Weights of a small transformer language model.
Architecture: LayerNorm before each block, learned positions, no biases in attention or MLP, tied embeddings.
Training: a variant of Adam for these matrices, 8970 steps.
MLP neurons of a small language model. Each row is named by its layer, matrix (up: input weights) and neuron, and shows model dimensions 208-303. Each number is 500 + 50 x the weight over its row's rms, rounded and kept within 0 to 999. Numbers have three digits each.
After each neuron's rows, "fires on" lists the tokens most often at its 100 highest values on Wikipedia text that the model never trained on; "fires in" lists the words (lower case) most often at its 100 highest values on Wikipedia text that the model never trained on. A number after a token or word is its count.

L4.up1159:492496482482541580454473534504483503490480494611578512535534556521588488526579503459494459492467528473564447386523506521479504373523521507580456584504488514541493458469499442501374477457502472523478518467468458473642468469508440491459470461418577548577482440488528494533623533522512584585
fires on: " which" 44, " who" 33, " that" 21
fires in: "which" 45, "who" 33, "that" 21

L7.up1588:573557491451520546515500526489539447419459497493548388577488528529471426483540529479517477517405625466437523527449515547493548512512515471479455543409530460512405571470494495506458425418539514474568505549486561507419527540547520537464519532434507507489443450509531626507570480532526515576
fires on: "0" 97
fires in: "2010" 18, "1990" 14, "1930" 8, "1980" 6, "40" 4, "1970s" 4

L7.up1465:567465494462545502452512554444560514536461543515521515525551516511496499414547460493494453445523568438493508569435526649524574502579439499467485378460519519572512448440522480480469474462552442411529605546441467497471475491462488582484528508464512496465463424491562615498529533497479521537
fires on: "0" 98
fires in: "10" 60, "100" 14

L4.up1018:514478526581537529472452486500540511482524529474544479513592524548476522462630551508421357428508592531553451455487521510476448564468422534480499566421412486565486462376526458459515449424436501464534524438459506552534490486560562528448493512414556478516455414478580494482583505526461495451
fires on: " who" 26, " people" 11, " females" 6, " person" 5, " residents" 5
fires in: "who" 26, "people" 11, "children" 7, "females" 6, "residents" 5

L7.up310:529662513540478463407531545472496535530475473545569493468564572469491500498489507413520468499449467463442473553481515465490506485521482484554473638475454410503547460523505461559580524410574442504470445578500568578502563568580531469406488552490506458437464470462503453515559516548536427501
fires on: " worked" 13, " his" 11, " career" 10, " served" 7, " work" 6, " working" 4
fires in: "worked" 13, "career" 11, "his" 11, "served" 7, "work" 6, "working" 4

L4.up1720:485517482533418574560472539539445448517488485463544575550512534431434560538458563520552448483454446442496493515454533367519624505517477556536529553564471473490467472421554500577571506476504531489545518547417524492543602438411479545445484474514562521531477493495470429494474528473509601567
fires on: " the" 53, " In" 13, " to" 7, " every" 5, " since" 4
fires in: "the" 53, "to" 7, "since" 5, "in" 5, "every" 5

L6.up583:451550539480438504467485508489522510485531520612520585502587540518529531544536506498466498440549541548508430432446522509593492516531591574493515503470413503495457507515560533433564453477529450401466510463466507376528495448531489651489506524432543493457467509484424475491537520481447493550
fires on: " who" 39, " which" 23, " that" 19, " he" 4, " one" 4
fires in: "who" 39, "which" 25, "that" 19, "one" 4

L6.up1667:581433491412578534553463490487540498495447466466439564572519450512503527526534565451405468496495457515420500539438504458530451579480494500508438423534465481424490518378559592496528541426563429550540437488515469458476438506449589499402488574503439527475462552459473542462500553551456533556
fires on: "5" 22, "7" 18, "2" 16, "3" 15, "1" 10, "8" 7
fires in: "2017" 15, "2013" 14, "2012" 13, "2015" 12, "2018" 7

L6.up1349:548465518549554518472478467555500542464401456526565574510546510473470550580484600567544512482468542512520513477402495588460546581508600485560543525449547459462417428459516530574474456534527458445621485489465469473431588448473546457482479517474610570541443497481548418484530498554438530527
fires on: " he" 36, " and" 13, " He" 8, " who" 7, " which" 6, " his" 5
fires in: "he" 44, "and" 13, "who" 7, "which" 6, "his" 5, "this" 4

L4.up438:514523364533532521573426548484570535451549467502463568559572526522538513465469471561554493564395445560623528534417526411534582586509450524487587494516498549612472462456416546516387466574470480496496473489491516478485630533534524462479481516501528454519487521453484470531511500471524514514
fires on: " No" 32, " number" 26, " Number" 5, " Ste" 5, " made" 5, " no" 4
fires in: "no" 36, "number" 30, "made" 5

L7.up618:445502548540537528493530571532471457462423454534549512431596553480550568595489562459550526468474558603416444496451491625471545579566483499471449533473519517373501439449541553553525530492499544552486511524377518426560560501395470457517465441439583550564443503495464453483486444450425504535
fires on: " this" 19, " the" 16, " he" 12, " his" 8, " same" 7
fires in: "this" 19, "the" 16, "he" 14, "his" 8, "same" 7, "and" 7

L6.up1542:505505520463565527459450510429520507461432492553598442599574497532479500447468515493451476530470552497462577606414490616499561550515491437499414498470544487528505461395538523498447482492557476419555495483486453489424461556547538563458475528462472525430470479457502614512597517500492494554
fires on: "1" 58, "0" 42
fires in: "11" 28, "10" 23, "2011" 14, "2010" 13, "116" 5

L6.up1559:525494489525515488577547474550541570472514452533454509484479547613484525475577522438441518420413560525522517468546506525457439528521467483513472530540472494493501586442469532480462558506601542535544456531461471485545517496448552453531502526491500485566470404518526526481534482494468539431
fires on: " of" 88, " to" 12
fires in: "of" 88, "to" 12

L4.up1787:549521436569570529529474490710509558489495482485532612486432565531466546490493553505536492424400556452462503450548539448514460541525456476532558519403470402555466557462452501512490550538490464499551479529451447493466475423465501527509527465481485549547489468497433492528581507548506561554
fires on: " of" 79, " from" 7
fires in: "of" 80, "from" 7

L4.up444:486526510483478465575459545549421568508509496577474578482571517499356493537507489535524518448416512441503447394556515458515520518532427473476526532468473433479514521489441556528577547382682480527521586515460510512461491476582520514510501439453554522596475418433464582481450516447521443524
fires on: " of" 98
fires in: "of" 98

L6.up273:469530433559462477510479541460430596480454539478448608622456464630408522472503523538530533440559540533548492539437543539514621561478470461485416556462442489463493540534529464507553430428508497491566468474455551515429549462468450510469479461568514462505467591495484531577499561456470421495
fires on: " as" 32, " named" 10, " found" 6, " added" 4, " place" 4
fires in: "as" 31, "named" 10, "found" 6, "added" 4, "place" 4

L4.up862:503493508481486490542532577461527482478474485448537491545527558542522540580528527505403502513480454550595402449532489533589504436507563592480493379557488485423546480489517492553473542564589526496495443482476485552575453473458619491424488513367523451519471527465520516512540436524490510518
fires on: " of" 30, " the" 20, " to" 15, " a" 7
fires in: "of" 30, "the" 23, "to" 14, "a" 6, "this" 4

L6.up1220:457532477521484495476490503584452461551520509524490536582559509475522516536415516492538487427531534509489530565532513423488570456501511500476459492545539411473531526498500478546448526556500458478468507478389519423448490416502534526435469581506504603401432600521418483577500481485503530614
fires on: " the" 59, " a" 20, " The" 9, " an" 4
fires in: "the" 63, "a" 13

L4.up638:592502439473483395456560490491606490523594548514464506499448482583578485600568435437521523484433529542510538568440490453539499521532426480519433474468511512524510541495385505557460525527511498530599429463488438481543645488411444451502449536422580537466488547532576461423576507558534520473
fires on: " number" 27, " League" 20, " Liga" 6, " round" 6, "az" 6
fires in: "number" 27, "league" 20, "liga" 6, "round" 6, "díaz" 5

L4.up1354:538535473476459506464509483467432533469536506591446626586525494522545512533495455584563485531393514518604491500485509493538534551530458520459584428552501515627401477543512529475569437539466430509522453519477508493553564526541435521449474458501490521523473467420473471557455483454476500584
fires on: " No" 36, " no" 24, " wa" 8, " inc" 7, " much" 6, " little" 4
fires in: "no" 59, "much" 6, "little" 4

L4.up608:370514471527495572509507578450438448527519505548533571550569538527544473548565494489434441533608590492464474472495512483569565481602606471606515458578479532547406465464532521483451460504492431500465593485487487494547442427473405493461485557547459429534470462504470529567514548534448535569
fires on: " that" 54, " all" 15, " also" 6, " which" 6
fires in: "that" 54, "all" 14, "also" 6, "which" 6

L6.up176:533486515572495503465515568430473417445530489451511471515515462491516515547494519458498553488465482521527477586502514546476479553532497399477534467368433469479535430454581553507433513516488529472533487525344517467505497488561558490560498582454480479510465469554417495491402485503469521528
fires on: " to" 47, " the" 8, " not" 6
fires in: "to" 47, "the" 8, "not" 6

L6.up1435:486548500477573460572539483530538543522514569594465538458546552611489434540425442474530464497445500514450503536501507526483486498597520537516461570469520432418520460433449567488506577518559574463527508461444561430547500511524502440539496577584546493399464538529450631556584467544408527471
fires on: " of" 45, " at" 14, " to" 10, " with" 6, " by" 4
fires in: "of" 45, "at" 14, "to" 10, "with" 6, "by" 4

L6.up374:476475507491471652492476521495491484592528553512454572439556563511522501520426506411550460553485492562525466500481495435541552432493547510478397534465513435565535557549471500542484454463542468489520523490403487397513508499514541560447489525391485582450453515409506511514492530433514550616
fires on: " a" 32, " the" 31, " an" 11, "1" 9, " his" 4
fires in: "the" 27, "a" 14, "his" 4, "anion" 4, "100" 4

L6.up468:417474488571458470530509498468544484546571545505651546515536538525534536507525562479507505465531589495406402496537528528545441477483522457551464486419491507499447485477575499510395501468516419464555424542467502512515465504449524575453443485525551486465483476531485466493492549546424520610
fires on: " was" 17, " is" 13, " that" 12, " which" 11, "'s" 7
fires in: "was" 17, "is" 13, "that" 12, "which" 11, "s" 7

L4.up663:413439506554528567501476521533397485582519529584544503529646537516531512537487493468546451579554466513460496468442522508522562415496566505594478510546502484515451450457538574523542444433530532529483577547497485453552493558499435493485494612529509429470479511518506531552618606455521541544
fires on: " that" 64
fires in: "that" 64

L6.up1325:564487520511571453487480508454459511527488421510505457473494478474503469464528456506467540496564407569501516400585530428498492510492492469531554579643450489438544503390453493489502454385527454531548495432578501465468534521591606494462490497524505432429476547494542515466503603612522462442
fires on: "2" 34, "9" 29, "8" 11, "4" 7, "6" 7, "3" 4
fires in: "2022" 18, "2026" 7, "2012" 7, "2019" 7, "2024" 6, "29" 6

L6.up1523:526490455523487480477552504499587568431456489420535577473526467497428580477604549460456424391536504571469459450499514441569553474568581490477465633424428404422423518397486582429525468484542504476516534500451475476452574450487393577503482567508562575581462450470474569473577402577438551489
fires on: " of" 74, "2" 14, "0" 4
fires in: "of" 75

L6.up1273:505514432517515598545608551441514480433469526476519564518511505502494573506524467486393458478437437498548443537591498480472481413505489520477467531436499526526494506383511491533589509572455485463567394512494491551537513489444506513478444498478486437534452510481594530456596502536457538490
fires on: " of" 37, " to" 14, " in" 14, " for" 11, " that" 8, " by" 6
fires in: "of" 37, "to" 14, "in" 14, "for" 11, "that" 8, "by" 6

L4.up270:498455496547530546504518559531362440475458511587528506542562628510567509478625514419447438584493508441513508507434505519519582392501469468600499446533531503507482448510512439520510469520529473512500583514493495417585542474508429428476479545478539542482476525507537549535645529506466640479
fires on: " that" 92, " same" 8
fires in: "that" 92, "same" 8

L4.up1500:479451482542524591493490477563488502416466497506586624500557470511467520461507563540509491464385478470484469493435526432507414602530511551525566518589516476576388491526480486555508420441465363545546442566522482499500576552492539590430459486492480478503469544432463452582620528456427492512
fires on: " only" 37, " no" 7, " least" 6, " however" 5, " No" 4
fires in: "only" 38, "no" 10, "however" 7, "least" 6

L6.up1490:504391466576493587492438556595537434548433519515526552462499546480536516405486544527530488476442486459505487562469483437468531450521472472379488489534509427529500528521473506533569489388545499442502500517503513507527500483514449600369484475510441573623462422534466518545529550576416544494
fires on: " the" 23, " Got" 16, " to" 9, "g" 6, " of" 5, " as" 4
fires in: "the" 23, "got" 16, "to" 9, "of" 5, "heidegger" 4, "as" 4

L7.up363:523456520554473467553479617460597486485442492521563421527491510529500428455547508445541475455510475560426458531600497529508589552503556546471480543478498435489501493464513546550442509493594506549510448504457499494534562497489559453483456557516584404481450480483436503592550479525476611457
fires on: " and" 45, " or" 17, " of" 15, " to" 5
fires in: "and" 45, "or" 17, "of" 15, "to" 5

L7.up659:591421509511405548501536552355470633469525495448504572604502605501493524483510473501468518546479489600482469564464516511572520526532472483512489544408457453450590462461512505516454489518538456528469496494419509431484548504469511587456474501413555570570474525512439469521455554470510587438
fires on: " of" 29, " the" 28, "r" 4
fires in: "the" 33, "of" 29

L6.up137:495502477575460538426537559478443500441512563579519545495491495460506340580600538521470565541523491461557462444470521481628516500534431586524561480579552553465431379549549463520449528442497505446455537508522498466465493557471402529483473573455388493387466496453407469509477505535402456479
fires on: " to" 49, " also" 13, " not" 4, " instead" 4
fires in: "to" 49, "also" 13, "not" 4, "instead" 4